python train.py --n_layer=12 --d_model=192 --n_head=3 --n_kv_head=3 --head_dim=64 --d_mlp=768 --vocab_size=8192 --activation="tanh_gelu" --norm="layernorm" --norm_place="pre" --norm_eps=1e-06 --positions="learned" --qk_norm=true --attn_scale=0.125 --bias="all" --tie_embeddings=true --parallel_block=false --init="trunc" --init_std_qkv=0.0141 --init_std_o=0.0141 --init_std_up=0.0141 --init_std_down=0.0 --optimizer="cautious_adamw" --lr=0.0017 --beta1=0.9 --beta2=0.95 --weight_decay=0.055 --lr_head=0.00692 --grad_clip=2.0 --warmup_steps=248 --schedule="wsd" --decay_fraction=0.895 --decay_shape="linear" --final_lr_fraction=0.0 --batch_tokens=[32768, 65536] --seq_len=1024 --doc_mask=true --train_tokens=546300000 --steps=12004 --dataset="wikipedia_en"
MLP neurons of a small language model. Each row is named by its layer, matrix (up: input weights) and neuron, and shows model dimensions 0-191. Each number is 500 + 40 x the weight over its row's rms, rounded and kept within 0 to 999. Numbers have three digits each.
Before each neuron's rows, "fires on" lists the tokens most often at its 100 highest values on Wikipedia text that the model never trained on.

fires on: "le", "it", " playing", "ing", " val"
L3.up420:539456486473524418533483504388516523548516498502489546500524458575483472469523490481564526488515469524499542506431467522450509551566529465529508444494514549498489431482485476497519445469512523536547563472469529539452527553549470554491444525588498495448551473498430464497486463501480471458445564511497538466472512581513540538494526490520488487494504530494513425559475542484447544522490562500508531503533569487464467456487431417474517470528540479502496499481541511422465476551432556497540571570478544415533452547425482483509489512537562583457488510487560414558521493471444572566

fires on: " Mad", " dep", " Av", " g", " tele", " ag"
L3.up582:588506541495478486484483471489506513499486498514494570538425508452497554566558488476509529493538534487438498540571464422512465506495471519487439484501459558525490491468472500471521496496524478434480536518490478526534605431456541500556403558469500527515518411398498510477479489517460403465456524447489487524497531561407450489456436509574516592472484541504524529487474467523544454422542549537439467504478515492579496535501509507536534509469501490531495580494560498510511546512525511566459440571483515493527483534584483451513445504507495475462473524542543507468523504575424511572

fires on: " can", " dec", "15", "Qu", " Hot", " 15"
L6.up411:479499452530417587463522532458484485506463533482503452494556474414472522506465475480498502522503528499499459517559510527532503441466475395513499497538521548482442472506475516460542495578474496454471537519545470405494478472470532464473539456512522500491411479466456543482497559505520489512520405521536545462480532517488517603503460472490473460449516579517442494536497433598551418494514447561499428517522475526462523538500562498522599484480460457463515488513453505501528489494460486491509476467534550489482443482555494506440434503475521480482441487484513526477507538384498643508

fires on: "|", ",", " District", "ton", ")", " Avenue"
L3.up740:562477401512484458566506513527516431498550507564544510477523517504539498517513470535517451420479534571409550520490474502521477535495528516512443468524436547477610492449459484512511487529541452476580533441481459490523525509515443537455494568481594560505501546504550451559564510466501554526436481511522462485437449538489493450467473499473565457544473486465455523522476489498539512438529508558565418548491481481467505442557477542514484524511437434549486531543456500433491484540480482496475436449507521440485494519486532504570423462468463587486505467484451493556548456518548530516

fires on: "f", "ut", "ed", "F", "v", "."
L3.up111:576449499493495515556566494489447441510506426495475463550401516526534498521518513553544463521466456507521503528516511545482460535488503486518513491528505547468483534512538500456446558571407471487531475523450472493547482520505470470511488539516500595497540504543538469544517498517471508418447477396521492506466409468554450469447472500549535472472473516499496568467531519511486478456589493590514507476499498458487479425523489519508546514553490503481373443461491540477526444511553513502485451483489533567443478473579504473524469518489477501517598557467520520545526459382549560547

fires on: " F", " f", " can", " ir", ":"
L6.up370:529497505570499521504484483488503446533457461450518455491484495502508499493457536470536510479489519442476518500534578401476508524457498517477522583491513480524426488536525551466484523474511485456440522521506427469515498476509453395532542520484455575528515486495536575627524461540565651527517521524512474483516421492473470573434502539440508552449519531565515538545549503513511568536550481533447518492494512406488490555529432552448543526464430498528439429456469528507496511497511497555524519532476475471546481450478488539583488550512514467452429460517536522534519519479521489473

fires on: " and", "45", "ta", " &"
L3.up465:456524511570432515517430431430456509440486472505512519386512534502556497503473482524528500450494509421460576490554485478486513548488542571449428437475510520511514502459497481534475524559463439433539459482530495464490511482445582463480517492466535461547478438492501499500574497487527428471481462477474471542545550517422445533446499577570518494507462577484542391482524518493472502559525514523538486510506519557493516553555432398534513435508481533485484462463468566555484531437478473547457523516494544487466542531505595504461509470552466528500549514490497454498489506487461553524

fires on: " G", " Ga", "c", " Tor", " Col"
L4.up194:454474515446542465501443485494489510522556561511516590545497509559460480520451501486553542453484568470502474549485528498481511498464512507513545428548485544568471468489479501427530539504423506557460539539518499543496557466485500433514558501457523514464495512422452448482483515509462479555456545486570522432477485504469417516429470411520543511489495502526485531504494549496497480550484523458442529485545532515536564540528448412510546471520455433511521511446532549521523454467405601541512557555467551497525432520427487516492493472491540578458436547499488505541510536425452576513

fires on: " sp", " thr", " appeared", " milit", " child"
L3.up427:524562485467474500516509461499515473498495505474530460470467551423491522493485498476472390467512487453447515415494501490490439437623486509486449510456495501406560493498470500471501449444511522468453493451496478448476495554444547495562464534519443532463576482463543481485428471545547576490504463578466440489473505514498498527549516471470568538565530471600480523568500465515460524441497549480550546555438519463519497584479478510531502572486522484559443498540479521515453523505466525480428461478492454485526556458490544504546480503523503447497507444521379515543492532492551548447

fires on: " |", "|", "  ", "–", "-"
L7.up602:520464497493501483459500587517525424496537500467551517508455558448495547550546500526497377504503523525493626477484459508539512491495519486444588484510496460479471502477534519504503451496470437545616585470559454458487497448513488509505498480471494548503548517475496492566521432480530498519520471461550504480512537534528508493528512574595509398502510548529496508519492473497515506506492496501516517548505487498551487484465582389504495538484445589523501487563411519575502498429451500532404456494497495462486534513506521461515446479450569511475518508487530429462458513510493445593

fires on: " Z", " Cr", " stat", " Stat", " Mag", " z"
L6.up519:517491459474463441524485529542512505450482528447481492547474439540512527464425517485463492510506552509583534487506492521517477513500524463453488486512535524579531560536486508548499485518462448556447380541532497490508498523403494483500479498534509491488536441552471576499512529493537542504527513549493529450489485486518495537456632504576485525465489535505543473566521486528518483511571565473519471504495593523464472460570556508401482513479485508572454538521562503469487513466552521541451474478430510478491550436464485495506400544459483525475473449428476439604494472527462502602

fires on: " State", " UK", " public", " cons", " House", " res"
L3.up557:541511416499497482457519536475492479562484521437503532505507476492538493592467570489532475432456510499445518476500487465509456562512440546516432441548628531475530497582517540510515496538523520509569483444488530464559515526523466537509521546523481504532515515462439540512475493499464468509488498422529410438499435512559479552463481554525498468601445510466569517477475481485484423449518489482529460533480538522493489544579508434548470481515549474487465436532588548476566468447580451543452426534533471508492484473544522445470490519473490487476557460494530458513577463471497542533

fires on: " Di", "par", "Early", "gn", "Par", "ge"
L6.up268:447500526461537601514519482506529461548505377521499452513524572450512526474484473524437486526453474496542517539466429433478427483495499478545579479431538506518515552455499522505519519498546525504540537528437442544580456517484476486498519564430472510482464504489523479501527472511438478492493522488447504501500526483505544468518451470470506529565475509488556504535484572484481457520549514463443410514487524548426499480451451470530612432559514505552527478487486498519441621476465492501548478499563502538405507508540515538572519517505493522536440417479530451552492464453484493566

fires on: " comp", " rel", " Comp", " |", " him"
L7.up208:535519524495505460492495525504552373497508523451495523500510534462491526552488483551485445506485414502506563503517520512516492508477509566537619477489531547570482448506511587505349513452511465529550540565468498517453489528450511526474448511484493548504546502510510488477499459493459502495492500507517508565531537526509502469466501536440513462486463633470490497492501519489526549460509473480500510507495487519491479453527425558563489681441475461487497450577529583515479508499514510498428527524502450453483436476510503489543435533510495519468492519505560547582503507512466443517

fires on: "ub", "up", " works", " films", " such"
L4.up225:536496480532453523503456568555511481568517474513489525521467498460532520493507543474537408525551515468486561537511508516422469463472560515511456434477501466526453522510524410469480423471489555516553552449440566497550506528488490555520447503440540503501438541549422486515480597481577511467492493473487533531511549489491501503554624446528512512515523449432472532576491508536478490464470520488522548543474441454536535553552566499485460576507491488506468453403494507477494483440512483568495476541479467449513474537556425503494490490495469456476445505507505488598501450456556467423

fires on: "}", " Court", " court", " Par", "tra", " ce"
L4.up698:505531442552440453495511446460504532577554520515503464485450425482525521561530464541452502440516510491448585470447512424565540489496525492525550517484470568543569484543492436474482475410506547496468485479485494498443481562530494455498521509530472538560500472418504452529444539483519475548521550444553579472513480560509551557498458509476468584442530516508447525516506503470490516445516523443473547531519553380495440529446460446545428479521457484493480595549497495536530497557524539561446498474558524482524478516551472509480507505512503481508481499478530537481489390519429471492

fires on: "em", "ua", "ti", " South", "u"
L3.up345:518625520501490520546496474432573463551529470487500554482538591506476497541549549488496444495432575584419513410458439481513595509487481490435565514578491478578494487555496455527510393476510487481505515442476461469579502495477503462496497467527454510573449521477476498550479473534519500527517492476547531481504455511503540519539536482570482492516525459467474547432505469441476463520488429484496549535489451429477517526541552518567544509472463478498450489461527489482471525473496506462470477558490531576508460478537503495524458536544471434451466481545552482526510400503439524506

fires on: " Ed", " Red", "id", "os", "rod", "ud"
L4.up413:471507535496527512495490491535523493556507473456431501483531540565477529510505452464536467513533521534538503493484554496444449511492468485561542460537514515539507554478523441503507524540465486449488513526459485535501517465536461448586494489475469478557610474474408461453528566473496461536467484559448535429472473492509496517544487527506475466473502526529447472442488461527550514487516557515535440509544451502534530428548559473510485531513451570466618416504501456522491482452446504502376441542534524453476505537504508529507404540420453618470473523564539543552546447501489503538

fires on: "ma", "va", " found", " pla", " sat"
L3.up476:494454527519535520536514539484568470520482497504490540500446541454505524505505495441538489498500476364438478555524526458437516493497527594479494522538555518545541491479489460509519490546537456528531513489468514526557469507510537504517493497510489496514473508414500464476526428498502513460455474464517561498474468501570533390528470441566475471430451565526490565425481479483441436537546422576421499498499470495557493469501534540541585519479487461537422526536480513532490414425429495506486584483474483463493457541484510441481465535478505566439537566564546522529549462499558487523

fires on: " has", " had", ":", " of", " was", "\n\n"
L7.up440:590541467462518610496442527516606458503534525533495441555530480510519517503595487553514477500463499497445533444457488571428562530498496505532543508462506487457477536460440478540469445532476468479506425540436507457499517392523533546573518506518453573508473564515509525432490456435507510457532513565488503531510495524472500523435592534438497450466504520443456488513537485524467495508490556483503511488500469485434501530496580497543503506425468483525531521554458557507513505453484443519447528506494592490489439513455491555442493450460491497541491474561507453578529495551469491551

fires on: " of", " Po"
L6.up215:498513520428523522484502475465502504576488481435489469451487543472484496489410538461492492429572502466504526499517555522437524554514490497465505519533575473492502521489463520498453486463502419444522500466506538534507464455515514509464503514420490488503394518493508559585533510469508552530531514503510517504529443463541530544492490521550565537519514438501507535507518458536484461528416525624507412498434532582521501535531504558595557444486519610535508533459535469486522545562486454542447470454516512471453461457523499531563478491454494556497462474467482475565501466423516510608

fires on: " =", "iti", "uc", " surviv"
L4.up644:477508456519452517532522492473464480497540475577505511489421474479467514509459521454483513441507540505503536527533449533469488574540499547447469463497512480445523440519538469546464420514520548509508478466473508526534545573522488581533444468583525509470492503542363510465474440504573521478430488461506476456477526591494500499521532490547497474585482506485494552546496450465546471491437516575513545515536511556472492471514395475442534496526499472484487513503530511467541482472493556462571572460471409521494430512450482528547480505490554516494520559448439413556460538499484596535

fires on: " di", "par", " of", "qu", "sc"
L6.up227:523457508498513557493527494471491528537510445507546456507522553548488507515501507397527508546599547520518568534512478514544551476541474556469541496487548453485453570505498502475511538522530470516425471479495537431505463496457538522492500459416462490444538535503535601528579565501504534527509514500506493542474426478480611543514518467558536482487526523519471481549531591510464459409437520494443484509472530557524537514504461539434520480450503519509404550476456487461487415445507435522448559509556452484447450530479475507485463519484507447531423473420444476546520484545542487514

fires on: " April", "der", " May", " or", " Mal", " Cor"
L3.up656:541542498454564506517473527426472486458437468515494448609500484444523503500514537470397572503486506482435449504483490494554509545494387547482473436568529464490474470473554536500494438580484452500436541489510457495517486514453453473539531477543487521474487522478493517578503511504513490475518503442588444504515516484486498462515508494558496557618426490588491509457548493536550552514546488528431508472513523495521500461503416423526525487455492470435443450521489517568481498457529492523459581521492514469557459501535573507554491489507484496580549480458551529536523479429467501488

fires on: "\n\n", "000", " 0", " Yes", " ", " park"
L3.up28:594461539455445442570469513454430546503516512468502530516451544536459515472524471519447447559465553471465500458513478454496488508501475478586561542511560470492523519541546524519474525498496469496497533449504435468477504558454501475543528500545456556452466462508508503563556497474480487537495549521474534483538494457586485505505558471505537478438468488485514516541436472455464512460555475465509483500454488462527493523489452514578477601386404587498462497545541531490491514452521542499538492598504506548585474539513510471480403516457515500471431492543377491494501545488518533514

fires on: " W", " g", " G", "G", " Av", "°"
L3.up576:480484454517445537467610476539466498432449467494512511450488551512538516500582495431429480453602539490461535521529545464506568439507462494533458469520566522497486485432541575458564536533529445493475486515503428532446505452558515528580449561511483481512556469449553509550499472547467450480494508509526513552506458522494473514552561424550500455425484553499562508539488529561471428516510477441523576493477552447516465477457464481515519459535564500500487538495504459515451457385524491561496528452511547506523487501485520501499548487430510531504429553498495465514494502517413510516

fires on: "\"", "}"
L4.up29:477478474531433437540502505504505490543507450531594455522515483460489520563501517487533543550417481445424512473472460551445511528548493505540513474523514548530479451482508479457433473483446531495516577464440485474502458560508498507423539527514487459532535530524509490571516489483519546552521565405510466515485501466472495523508523503464486563555515582466461532554464485474460486454535543436465481551483462454494444494535446509553516605501472524399501576552436532472470510546491467532499402465588502512568521457462507529416439496507505467519505518503493625523506499504481498533

fires on: " On", "á", " In", "ub", " He"
L3.up530:490495513561456458517486439469470492432570524521491484513534499525392524458409537434518533498503426503531490506520510482529542497549553470533504458488490419505469532467539503487447472512448529599518504480416441516520541512527508549503476513506507501535514456386450566515536527493446560580546517528517489495420457551502474507502538469544497503443487488413454488475528583473491558470512490440500570556501500508474502497570490482566469533486437487500446577469503440541472496517538451532496528544487489528491537481559529575507517486501474538518439481564446409509473550435488453561

fires on: "ver", "FI", "port", "F", "ut", "et"
L3.up212:460501464508495431561517494407465475539471461461464506512486503471525562554519454522489472469476498451490479508472491507447507504421535498553503517517525516433479522460528466497454473589423428477554537519502514473581499565442484513478564469550453425455543531516527498611524516513450541504464460407459540491477512505484528511512473480441525477446449533528469518554478525472524513497585511454427513493520538523549514480555499460500514508517508504526491473500533549425537482523498526511378460500510489524435470517548429633472490525558452450536537544531492533485512596503444544483

fires on: " team", " career", "ner", " field", " J", " Dev"
L4.up301:515538526477504506523492544500486544496508525519497554563495488514515489455526566557483453511515504499524473438468467459484473545533548449501447551541549486504520455468500516457511490458538486470445575455476521487546483563534461490551463473514507480471413432583465524497421535436508432546479479518544552427477525515595445511478511508493513550475549532476518456521488527535537452536506576449484509574523464553508522504437474508544575518593500437587556437526529495438508455502527573481516497509492488455585512509457493566466402571497484441459584497469485470532521437467504494570

fires on: "ig", "UT", " FRA", "umb", "Ju"
L6.up494:456423433483536490508486428495502429437474534529458493475533519522481506475523448520460521472545473523493512449443475533462476504518544461526509481486439467472458539504522541552521501502441418521532518509445435493517478497515521584483522496455480434523524525461486497400459386510576429479518482510511440511511600467507472438462535496484521460457486419514417565535497477461502534471470614534563456507540536537523486480544504483604498374495463489533486494480503468507575439493531470479499539489434550478552529488492508471516455485520497515558506453509494535475497568433535504481

fires on: "on", "age", "y", "}"
L4.up593:561553445492449481606416477511468495522525480589570467532504422471474507485563549462512538466468449519467523441487494469447523486578549500501493420478452502499500471527470470557494525527487494405536577565453469515507544531521463506449488462526484522458551454522509514541544430483502558492501499426568545465519479476541539545532425444513507490523535560463480546499500516458540524479533521413514479528506494442544552463496468516529491564517492499525520497479522556443486496502561453545432457518451492502552491424548518533510441510528474450480610499442514488558499443463483436539

fires on: " Gri", " →", "ente", " ENG", "o"
L3.up549:502462530491503508442514435599470481522443525435440512399446520561549519512511572544514504567490521553447510489479504490424499449482476503555498464521513545452489526524485480520473516461453490534517521512565522534516554467461471473563499410478497457532517497507475534559494467532440550537505497504555472467501521491412540505500531504509567487511481475508486477608580507497482455479569455510432515482464425480507487465464589531470477554451523531476511497475435479499499493475502550419558469459539527501563483573517550550417396479587491496500454503508556451529479508486544444532

fires on: "la", " them", "ju", " is", " Ma", " it"
L3.up766:539548528455490519530532563488533497495486523506524579558518468485470503510518468526438557486520490527491549563428548449449501482524473429435485496449476530499468476398478512469478483466470502553422468477542489478483451517479431503440468467526494513473505536496500417566498596509565528515543560563540530500486497494515501448473482473535536573506541452499527480505476516573461476545522477388530565473524445427529529485537487422503554547460527438464502494491474506493512461522546575492538529452470574489554497598521479481467553481494509582436469501530497437505487445501418459561

fires on: " of", " Votes", "ula", "ona", "issa", "eg"
L6.up29:498499486493502517493508486463511490488487470483539467458466501528531490503508484481370507532564502491509534519464471527548452473493523558458461507416516528489400621429518515451434636457435467447447473478605496557498482475514470476422431453475461469517544522468525449590563461485509533441509518581496476461534560486471528502460508518591520492445524523523521488566442515454502475442458541498466521505480548501508502481459488464575509508463477438500424468460492512526490531503462435547508587458543521470500511514516475553553504470461504502472500500523427466498490507524494514448

fires on: " aut", " No", " sp", " election", "urb"
L7.up479:517474480531535494490480530474480471492556444556470542463472550475552555593624499491496468450556531566503554466553502526484546581541494484488531421469607516467493526506484566539423453547510525517549510432519492536482452472469517531490525513500524565436561484536599555502492506547517547457486532498493513496525475577466530450528484503517515479484484508505535470561464494536478529480468463489491588477479470451516502517487489495526432505451505465486539426519493530525457548434481484517505505482579539469449463518453453531458546466495503442534468471409526558487509405543499486605

fires on: " F", " P", " can", "pan", "To", " They"
L6.up127:471480443492521501535464455459541514491492454528541501547547458443487476446452518505528542475445494562425515511529480441443505540463517489429558527431544521475528555467516542543525500526488477502515543520528512511481530467438469426532499482468472482472482515485473592504503480479527490545568436565479518455549455512580459568479506477473451568419468573462465532497385542529535544447471506464543479514525458537439472459474562532496531431442433454458516544561494514520544554548473495588551483566491454460449452503535468529539508504493502469512428512519522579550491424477519476495

fires on: " =", " This", " war", "on", " War"
L9.up264:563534471498501467478501517518465498447558456408499506515500541481490475448482577476483498508525540484487527505510533431518452484478518443509477457553560472537455447462567554510433466430410480571434544526469552471517532499486478520513473473504543523542554531470511483460487515527538526497484476507520470493562474570517497526488524446507531557463492583457534559430479391449447539502471525494423541455479546494478432439546497517501495472489493544489563548571470509556468511530489527435508441515548537555526454533463516479434570472548533467482575544413487544533571481521529445567

fires on: "mi", "lit", "ori", "ar", "pat", " mac"
L3.up42:480452526512486497532556521539453491535543441550415543460549573493473495531519483517526493468466438485453558478539457454534485441565531455534534503485492468453525526507485484547551497461490395473579516519494498445446503513525508457522545475526509492486544429448449545469576484506561428542469429512511482499496500526488434509465488559443501557482529455508512423569478554475445510570543449535512484519537504534527440475560427426515534484429514446460439474527560500498478564523508497486543591566470483508440549515513529562493451488564483444519512586488487512488517520450439476476

fires on: "'", " along", " such", " some", " even", " alone"
L3.up628:502462586451578546545430522470584466545495508498444490485540530457489499500518500568490539445490502486484540495512550528488473546456491538514600460496430521511478398430437527536476510520518360497424502477491580497464485508461449507510556523454529551584481454495443465540535475490521561510477490484491526590403482489514477475481521503471521464565522504530553497556513505444542487518503472520506484470510507594519446412575503450480500529489514439487476492530506530483483449514527420507479499523532561477497476530458470516608536445552510504462476483514520486474509504482510439536

fires on: " Po", "ig", " Rank", "che", " %"
L6.up413:489451546462525541508539455474503456492417505494507480462579505411499497484452519439503522538575522451479463520512590595447534469494495510523507557496491502474520565465488509470473550573418420465489490480519489565495475437383497586530574541539569480497443500539475471481475448519481555413462519529516422508471461432501481482536544506516461478548438524485482498456463439523473519518500540522438451499514568531564467528495444490516566414493475548527486462514530483497508586444467503568488497517437517455499482492417496513467480541500503493516485494542501470475489482573487543522

fires on: "che", " come", "ka", " Drama", " Film", "ion"
L3.up16:527416417486453451575486495505471497508503501501543511544536554472486495541571562465554493468510445465501563553493466534446476422450532530555494516516485459498544468470574509539549545443525509516511516435471484508475481489418462492538511491555489527486523575401549390432514461509446520509462482483522540484471535521485447524493490531499432453555524545611489548515442545494523528526501482541478591512485535456507470543513478486545506464511501469502541495551541493535443538476497519500523426430584492404486463510460516496578568465529496531493507475481534487445570471460495451470

fires on: ":", " reve", " ang"
L3.up289:476479402476419526454473561497465478453571460445472469460498520469519540473523456533528441586480553538420557483511543483547496522467454522487492523456446597463529488528526515458466457469511509488540479509491531541433507517463478421562555560547522469485509496536481410548499458501495523442464444480490418474506458492464520518552514498498548538529462483574576578557511529466503467575472478515436497483440536447544474488531504515567452526509516492510511503539541525580539567491472460519461465486545481580543489517528486561517439479430551484450496495509452589533472526467515525512

fires on: " also", " and", "iji", " especially", "B", " mainly"
L9.up724:471543438486522468482444534466525503496594536510549551489500537450541510493550543496504475500493528559500555501538436481446498494401456569520579476462493468513519523479531418502475487505490503462556508547516526555547462487533488549488508531514568480518507469514525375519519459540485465561505461517547480514485566465510528566367494516546518579582506509522434524560469502506497507495492489487522467514493363508416470505501471544519548501471569528526533484474538544468408477430493446456498511501518446529446473456428458449564527514579474472508487495521514515498476495485488543491

fires on: "born", "son", "An", "eon", " 1982", " Best"
L4.up731:489533491474521497478481475465473528543590531564512496454436511419517500516495533489523457554470559446465470453556555499546604492557492387518515475438573507478492505431475505440533475467506536504457550495477516491517503478474519486506507565557489524522521433515507497460511478512480529516433516455494543493504524513477477520528539541475499566455517463468517564451519489471478460560561550437442489436475491427415483520556490486576501524494513576503524538493529585486413532543482474513483512523495495467571515499492517542486610464495525497513551504558435400489496603515519476425

fires on: "%", "pp", "imi", " Record"
L3.up2:438540503442519488493522446510488435426472522540451513508455468513508509507536552523510471476503515500485579501504540505467488483536494440571516508456505484546487482594452481557518593552465438397529566533499508543494492533497448566523499489514506471504522516532463493607527487533510493505509587488484543515609466489458428492462493497501403481431424501489538531430467543440450504432546481544563487503511496512549615534483565536491540526457489470501459461539451518470520540534471537472526545494556526502415400517493505500550497483462456461496431520464480498506494487500452540518

fires on: "d", "ary", "cle", "ed", "C", "ted"
L3.up753:460466507513464478563454487537469504529455434518462524507523475523525538484541568465493502478453444550470465436519492522457522528488485486532500475520487508462533484439472547520435437518462465570507458491559449616551516512532503480542531556513488452498588518537498457536565509520413556542486447487529456440516431396498450487521534544480528511541510521499448491575533485425549530497487544421505479494506601428480508473450507444497502530509553462454421515497541550489502517546541512496468461524498559541521542434521513512513546506503451449538547577422552449551473448459485459512

fires on: "go", "do", "U", "ta", " (", " to"
L3.up653:508525437495491503509429418566434501443515522513352433489511554550535543531495470564523490512476470546543488491550476494484473524505522466481455496523510535456487497483529472544476499416378468495512525505520514525555454496519487537537509478512598516603520469582551519468528518537532450503474507454604423451579481452511493539504539544487492520474510541519489500496526471457542535508562414458470459440512550488509486494509480479535483540446542537563504487466496535493520452467466533536480562430482462483464417440496464516448452451545500527544463549529479547508482488484537542499

fires on: "ng", " by", "W", ":"
L3.up34:559513510478433395474565569416446476457516469471429482521557515429457520525552509543557415532501498517441492452527544552533497449459495499484510524498488504443544586478470483479509495514488512550474499452473477475500496529516420446452478511544535458431608487535513463485532484539495502523474468479498394534518459511554462489485491490487453538501494473514545567532514560515531530482558572548517476575458502434463595492528594470615476490422471533503500509515442519506504509437456502484448485514550510511515494538515483496546458521441556490499485501512541510551532480442545491473

fires on: "r", "lis", "l", "t", "n", "in"
L9.up560:472494518535515461538603520480509478446484513477438506505442483471499528476495561547501508466559591490470512532534502459521439518459403496582491544528501496509438478491443492630470538508478428473529519481444439464462488476466448574580508475510434562450521508474469523453466543508528486530506520482585537415439471553493428497455503460523459568494445521531520445434568517505415561478471482485457462464524533493464440439523532578451502556533399534512483490544527464487485512489482482529447517544515526418495459518512518529521514508536546494498552501485522481463516522506534490526

fires on: " June", " September", " July", " May", "17", " April"
L4.up102:477557457499539481525556516529518493479462486510481529550530535469508532483531445516478496493487453465495482532420520508529457533535406468592497431524565526474537477534528456504397554528461489522457506453495498432520464546517512495501454535500446485464500488501508598506590538551470483539439512494478528492530466453520526489512540466583499502417493477460513515491496484459496498454560419587461406518476505473498502489481441477558482471473482479416501510587522495519457482375420502494510512557471552487584471579517557523491487531493519497568531525500478554464568441453513506554

fires on: " |", "|", "  ", " 1"
L7.up121:595540499463485527489484569484569376504487483469534511525495601435519568535568471512523432519497532495490604465450447487505512501515484526459479528505518425514448530503509553492536469504509458527567601428600432462457462455527492457543467517533533570491481533477483488470514493487562444534500482440558493463507479493523493498594518566560520458528452458455520519499491441517496493503459494506544505516488498490489472501510531414487525545469442581510500483506414515547486549484418496554491465470480510414491493483473518465567519448468543571460506497493522435495490491514490489520

fires on: "i", "n", "lis", "ing", "na"
L9.up590:495528518517503472581524504489409445494446556526477516475471487449513522530457545515461467513494508486431519492559482479560470498582453495464541448490537455445492515435507454548494512520482477486523614529483503528571500459457447526560534439454490403455506556471518482473494561513579502523500460471600464449515453533522425506483512511479512443527494528519483545520578511479508492528519475436483493433547518481529495466507493606473543501543483402442559483448458556434507580578491478529471480540472537419449431490542510510462503512492539557485468514507493492539525467445450506481

fires on: " and", "{", "ly", " Co", "co", " /"
L9.up188:469473517556522522467487456479440524487526515511475472425447535518550503519501481473499507600470579528476528536553556453448490480417448539491524523506479486460497565486522518537441498495402501537421526490566446515551599413544552496433509478533469523427452520405584472490475538525462502553560509547538514503524525535510482532430433491557558547482476540564525515475536489416556469515484490506505461506470492534430476441544538484520523495479481460587455526511474473529412556451481532504540519508447477517517517464463539520495491486449510477510471450523548495408490484473522460490

fires on: " o", ".", "To", " Cha", " Cho"
L3.up732:437553501506484535535532503468466483441496384535482512519494473467467541518541534436433499465448499494490485508460511534511508447520448507506544485522454502503516422527507516533543498520545491468503521475438421577429522502431511429479520527506576475418535473488467522519536526547559483457505506510516565481512453623516530437468517455566484564482508492524490408544551531522511516454520499505452481494493485516453603497460458416522470476502593517586480530449523514578479590460501484466492507487471527454564469530514546474517509474461503519510523488465484498522500568505391461561

fires on: " an", " vocals", " Length", "\"", "Born"
L4.up486:439508468490495505504442481486519517490491507541457510490482518534486531496513569557513528451463405513512506499494565471489499488566465537461467495552499456464498517531467459546553511470470518463540469556438449511524577495466577462541470473493482474474501557486470504440516489495508462577535469548486475507531508584503476522519442511418547501535473513502499553482622523524536441507574451426536522522463512420514547503527508460502578543463599480482523451577512460491429469464547429541537501414499500512509556474451452530508603437538509498426575488550476514531458525468460505559

fires on: " following", " constitu", " name", " once", " rule", "art"
L3.up61:559535506510470472500487463540553482469556512438534477486491509501492531551499518539513387539547543512435587503541400460521443447514502489364460469489503490530508564519468547497512441403535490516530505496456535470504483508547513546497465538537451558458455543507471461497498529504487523492446485510537551464533540502511520485538523493465441529408553506493456470537428546492554496435528498524478543441479506334516501518476516505463512561550511541494538527442552503507504534490454513516524464447521499479480435488479540520533464529504465491502428474436588497550528460500478423516

fires on: " P", " /", "ent", "iv"
L3.up622:483479479527491543547428556514552494504485499454504483497534531472473525544477517474472564488526511450487431519601480475503428525444496520459517437521504492561453479586516491545509611562513415516496522453525556495499491427476505508451543526503575527463571548448548480449471444494495493545522462478566516503553521603417504507523499478486539461477459489510513564495516476486405445465514423498516563524492412516421522501496478448538490450445478504600450501449479487526463445493511532513536478477553509511451536449577500531429543509475512546579510528482468522517468485512466490511

fires on: " di", " Di", " t", " aut", " o"
L6.up405:537457513457475512499489423495543531523418480532513479489571533570496490491545580537503526495554555438476460482495464444566512526525426575504547470547509497486466513444479505591538510513518417535512475504456482452504558505515546517457457440492547486503496459502560569590479510497509573470507531561524568489488488550448469501558468480525463506569480517497486483561532514489393443550503588572484503504449490487553540525511539521508522584556515498505476624528461506471491477542484492492487452523528479524456540506473474487498466517478502512505405508508557489446476424441563468451